Weights of a small GPT-style language model, trained from scratch on English Wikipedia: no biases in attention or MLP.
MLP neurons of a small language model. Each row is named by its layer, matrix (gate and up: input weights; down: output weights) and neuron, and shows model dimensions 16-143. Each number is 500 + 50 x the weight over its row's rms, rounded and kept within 0 to 999. Numbers have three digits each. A neuron's up and down rows have the sign that makes its largest values positive.
Before each neuron's rows, "fires on" lists the tokens most often at its 100 highest values on Wikipedia text that the model never trained on; "fires before" lists the tokens most often just after its 100 highest values on Wikipedia text that the model never trained on.

fires on: "\n"
fires before: "-", "\n"
L10.gate198:468526529460386514502484651477520432501523492419470413594562397531462489488510536485535464435465543488477533563488494499504396538557480389540529431586481467487451440471519482500471444487518463503482469545569449455505552469514431480505453460519388518563538617505626474470583449574530427489482502537569511495582555581486433569498474505437447564519530481481503448411545493546453458534490
L10.up198:498396588543570572483591474595456466460526518432418489502537477439554314362515543565522574467526551489494505473468615505488564580565475517536463463476494496476547508470508529478521605473495531584533526474529493479507422469443469476518546540499526535477582541446376478549457476505519476514555546504481555548550456500471534538469506415404543520455518528466563533498530584472454478506599
L10.down198:447542552429370479435588506478518455430427512457495452401508572527455463437443566523483427469497497543515506545426468557546464544530440491376467507545531551481555505492496423414432526471467509495461531491567528535536512528432472511520526564496550447484548572536543416438492586576511548496601463611486532577558499514467454534446433404484494531484511552557485473496475577526439458508412

fires on: "==", "===", "===="
fires before: "\n"
L4.gate304:524519414406429472430466526447586434480458488454618451576532491586437503489527594453440510542489446555508590463510476516505544522495518572581487436544511507513516545478481521508483626579526445515448476506453518467429403475515489543414508498436511449518517530530409613479497538495528477455501468479438468498560479486402572510517523556516494542479523528492554467516504526557485513408578
L4.up304:474584482482538525594476548455558469406490500472551514530509491580518516542494547470503489452418396417530557467516531552580418426483510512507426496496565501525483627500475546525522514489569488516450435509429491454471462546547538498532481518464405440579556516577522548484458533468466474554401551477506493519469453456511549486449569504569424473478574519481523440481540530550516519471434
L4.down304:489560541582541552618522534503550516477470505496444544466502412472466474515493418500537492442489510460505481611524491577474503473575500474487521544416494440538390499551506461535507562451489512516526405459424513446483585524482446564515477502514432511548544505542578502461442515496529507487370608519532538409401474420542485535530600482570468458469544526492471456481521438629487554522442

fires on: "===", "U", "====", "19", "18"
fires before: "\n"
L3.gate46:492603462493557441485583393474483460503548533520519458562583457503464555463523547440422543389428414472521559423414547460483508451495600559550466548524454490559522513537504553563422486509537543467395534458444479561461478496456533541508500460491608524647638556515524485501496544449530519460522462545498508507490512511519464462483569456513500505588498505514467521492483469478489428423559
L3.up46:501499469466412570572561440503548511445577481420533534464456567464525472541422487536469526488409475468567513476547404568512412484502542420500515455565507530443644510531504496512443448479526530617462439563469526480455600454481469573525456545481491517467519548555563452442504520503630526518530621539538524489492458520506482516481570483469506500504541528535415487561490491449433592455526
L3.down46:507588455506535461480504482549527449519555525513530520448534549546468486513542477491482515478437575500438506528515527608641550395501642614591542571573490496408496563461547586473448547477415498570518536540402492512570422502481433492541409505486541577484534509489490513484421557504480541526478452547532543516437428439482575462453545499571470465485476496427479441509436577531509490479499

fires on: "\n"
fires before: "\n", "-", "In", "On", "The", "A"
L7.gate271:560562585553453528569516487473514478551497531461445544586620437458471504469536506505465537563453549517608524506469518485508463548509468506478584483495542451489612443473470446529488490572489515558556509372463454442522399460531537461551539497510375515510528552507476465503527511500530469448546348521500539575548444559463478571504489447488550561459531479592465479475446491484447580524514
L7.up271:485571544557509573507650391515428424458536606453487553555533462533450418520514525501470475547488500510456501600489521521503544581494405456492537499505417439508559534439480485445549507550504476532509550429495517501418475472477487545555507479474436489558484457523474500416468517484556504468501496525447533511512516477502412576619493446556605514575442569506528476535416453506538547553498
L7.down271:477492483532535475389530556515341571434507626499545428421475471564443487527510428540524466527494492513440576521485456456554545476491476451552543490569401567517477529519480451399506497466445505473456464600492500575480575488378510450528507511464545500471478483493514508457421513361531469476483580466545521480529528487567442429492537427570604419486488596524583507555358497496527550489534

fires on: "\n"
fires before: "|", "The", "===", "In", "S", "=="
L4.gate130:520494409464498532463475533482463519560467451550418516516543491439527491492496472520561476549434525549525400508565531438420457536494403550525496508439563485541539485526479518538475484529477477416499438466467447457545463533459459449600553467535549554522533500536470444489423439492456463470538525378547520506432485519495480577464375483416569487553516507534471458441480536497465514433659
L4.up130:560494458470555575490503469485371521554463484510423520532517484498499490545502416527612526538453503527510413527474589518504523494465453549458545535439532490529537517497423563468449453546407506438516484515501508503431412551418434465603513493519522610573536529518503437450469504458382528506518485428548529485410506493527515627433467498536626427527493490491513526530469517546515516440578
L4.down130:526565493494451515528518491419536472501446560459477498557525408546448533650464432549514500466531538451495560566555558675590493495461492451427476505500480478516435523468494543404482497504469503420451575495481480537387515547331545507467522390535509546547493502461566440442529543390449518502431526471514467527489502442588557486498507490573614509528520589492488438559419508501512466497447

fires on: ")", ").", "),"
fires before: "\n", " and", " |", "===", " (", " The"
L6.gate615:540496526472525489522521375491477503530334351545397539577527456462487512573555505516443514453429511349486417636494522452439480516473629534542551453548498423434561483510445436563456493482533592435516551467573433467500485519493495554573465507529490487521582585521421494472545518532537530576566542514519579532464515527483473489516503453499547484542483493511517515509451461485535505413542
L6.up615:426509397451525473572437487394484481493505486429430417545549496468455475545423598515466535509446536485497534521421474473593444430425556421443547523549587551513482513490574466547600552505546546499474395500508427536527441597451470477515538468467456504529575509557516562461461490560514507499454543511460485516472456545475473530496603519496560477532535595541505441553443519599517477460534
L6.down615:534494503506498485499483361494431504482477498527517484553483576450441492567483552598492478531507480450548478595390449490401551532519543520510434440544496466527556465433525460499497541376509562491532476516525543484527401486402482473510508465500553478456598550474505475493540443467555555518517551523539578522430570578513439473370505369408511509601514502508527530526377488468509430433535

fires on: "===", "vent"
fires before: "\n", "ion"
L3.gate153:465505510537515462449537479547502477462514465491521526519534565574480529348654489522513549464553528524526556533512585524489516450521519576575570505514472538448521458509559564485455571555563550503446550533509490569424494541512423510500501529440597503512571464419402431446521511492543470460539459519410417466607457600392465398447512486511495446519485533468484486538516573540448565414621
L3.up153:526531471557420506480555600470450561423416489600530522469529547590454476520491534525413609474477454421490501498491548525520451456503536404522472445620462549546603530567513521533406515451499531594436548502501534488529563468469507450586488541524502461535506424586597492455459452451518534537406622432492535545482403405532455465511513476586538545534510498499528546476515458489426566419532
L3.down153:417420450550582534523481629457517487535548464478482466567496533485466461506457460508545634562487488397472550530473511562501469475532504493562532541518480533496409533499530606612552531523466491470558444525520419476511422457503433400523478571533517520561513488478530519530402601393494471534400509491444445457508446485507497561418526495490460504441516528526504535442556561523600544523486

fires on: "\n", " U"
fires before: "\n", "-", "S"
L6.gate275:530533530409400469436484403516495457426531493490455413578485510582442538550424517501485544596489545498527594530482530547451442500533474527489439431443485427504547606496516530492401493538444533464449457477383538567492568426445477458475481475536499519500490523559467544558573550529461486447521576531435507578567479501422581555406561476530569622545565490513427536495407516603455469521417
L6.up275:574450526512412540524506560507516494476515500376583568483457476493478551570429445397465524438526536437541614474459572451510507523514413582563530467453549467468588469513407475489455603426480477550460455430361494546494529441489541433498593591519539545461447580609488443509490531508486563506463550460460522485490494562487564449469501485526514552449582520552523552470493535447419547492502
L6.down275:507436435576561533522528494488522543497531509456530481489535477441582446556485578520605477482484423518457517452490482497488487463502569522662457463512446354576435563549531482493533505461550514485534543579495445468521506568374544525526533516414505597453441459432446483511571425468475563531490540448490497437413497473483499438451573473474490557471509574463482455497511546420557519465496

fires on: " —", "te", " w"
fires before: ";", " |"
L3.gate204:396482506429447486454472391479484505528445507568524412480499482438560521478514541493610539441535597450417524505418577532446462485467488463499490497564440473526512499507497540476498467559463499468485610515476496554510526520566562536476494523485445639495487513515595494468410449444567570502481409427513598535413559485477484495516533495542575497489483540586493507577516536610512503468488
L3.up204:511536587525580459461562448491566437487544464527467476483491493478518481486499520580578454455508498538458432396355447495500621483463433486464524394437502510538557525530458453462494483597463536432467551360491471442471452505503529534395504453591474576498489525450457456520520514497595529460531573486464585531510436563548520534444469382498461566564528466597489521522525538492436427517512
L3.down204:489437506484435472503522504475434392544553549477454544528512408512550475518445511465473528577490478573580536502541427555607439469536580463504525465522482522569530542577553507543465530482545493476468451481478542547420570472465355508546574460410496553505434586552496455490463519419508539453516431453536528506449602583511442490471475579524464511577482562514537441473504477492537441399438

fires on: "\n"
fires before: "-", "\n"
L4.gate525:548570467469406377447545556488463538466549531477540407526516491514544424474469568458415468418552437523554530494494462541472565504542518525593455433543489467510494388455500481564529499497497585488440535475452542468559476525490523523535493472393471379524560504497482533515623501529588429535535534549416531489585485543449476530555500523500496554509485490477551519514477467504426489513456
L4.up525:508555523507411470495541510470401495439550507546517484385428503484487468500437512425472480419514447460536604538453486515541557485477553537519519468462463526536429498540403501494434430367528502558399513531484596514530562466474523566546492574405461493564488595576508481435590504462574527554480460500431523558476468448540541489438500517558444491420539439423467509531526441539440525576414
L4.down525:496464462545524523561472488442475516485482505488521534411542465506419474529519427538536477559493594464539515501572494470559493541474479444446535509462480462467455637555544500513511527453504438464507522493430469547523539426419507502456510572529567659494512515452538412404510510372426535517427530457544472541464490435523521461390542506496498480499579590469451444432413507422492554488499

fires on: " ", "le"
fires before: " |"
L6.gate427:420496447511489449497446485430418508516503524514427478580462507479493459433553555516544533526578487485458534545433467550471577463454546509532538438425499506499510476585551512555485512502483517364416568508491449535584436516525518418557522378541499503535554457555406546509506433537517529572590532542407480451556590570494543478460477458508589480515567550535520482523471547472503440447455
L6.up427:448472565413485466451473473549551462524453498540456548588482432471484550492449455488523453460466413517497524459461543548496634391488441522430581511495579546486493465364400515510449606465478569538538473498468416428542513534472549651506448520521572440513531498461435559565609526462426466491500519466497524525450547472498443497359478517453539541565496537541443489521468424498438467439553
L6.down427:431528567495444537471487501460513451429464470511512479557494449569513572578530438461518434559395494454532445586433528594494462449487518473467500454484448500497532443570629502438448600518537571475610491476456482498470451485426443502444524511504498488547432400420451501544583498457497494503447368516535538471514616528489440519404512498487538535610588456556502507544466417499434499457483

fires on: "===", "=="
fires before: "\n"
L4.gate407:534515430388400493431531543473556451508467471518579464534510508558453565485516547497442503556564486540520582471497488492503544532547441491521516431517539553457506540496422516506482624558456395512548455446499512430480468462508467491474517530443538464507531536460421561517489533455517449374478437443380495439610538496427533442501517517420496645514556556437542503458495582477426504476507
L4.up407:509575448480511483551491525447524490457437496514578540505480506565523570568494494468512500388465432441508487429543494571601448372510515407442457492538517502479521552461536558507484511521502516450519506537511473466520510556524499517513510542505418481591592555511581518540457547471329433514409567514498510464548452455539435456451621530550451532462588507473513460436508591472489511475349
L4.down407:522585510601549514590572497457557490469531434453541514484415410407435466624455480489525485398489441428528458556514502555507449472552583440498524540488494472551407436544554532562539540444538495484539457454574488491484582485491492475525534547583483522552533506567557536461460541524534519553392602554492532468465498440488426535538584525566471452491503523552429517511523410571508520459410

fires on: " |", "'", " office"
fires before: "\n", " ", "″", "s", " 1"
L6.gate416:616474447479484562501482593509533531499457518496479470543445488473443493522512423522542628564466493496510480603458493477535404480637484462425527492420525549460508492506530540474432529539505468439577443467499553446432499476520383499472494465445485417509505481488484555513549584480500500484460566472488458487556443521411461565521527507525604513572454564483520529615418463451541414535547
L6.up416:561549476441472501557590477503489490576479512519564498581517517583483491496408507511556521510540483544431448491463468537523482561573522459468584529523569487473506533520486518478423551549392532499558550565539508520484486507575485542547580523540398525454579507495517561415525544535418411540460564468505545405401551489422418597476474520494490514565440519556501509502475457500456466481492
L6.down416:421563480495511567593454603476518503482562489478351563510462552489528467436536520461520547546514519458555548561481460542453517495485496565488500543532525533588489463544510520538543517460513495437425446531450440563474441418509591481488428481469573487528540540632515467526516547416478480452582531622542480551478571504563564522519420456542583437463498494480428492602523467543442496458450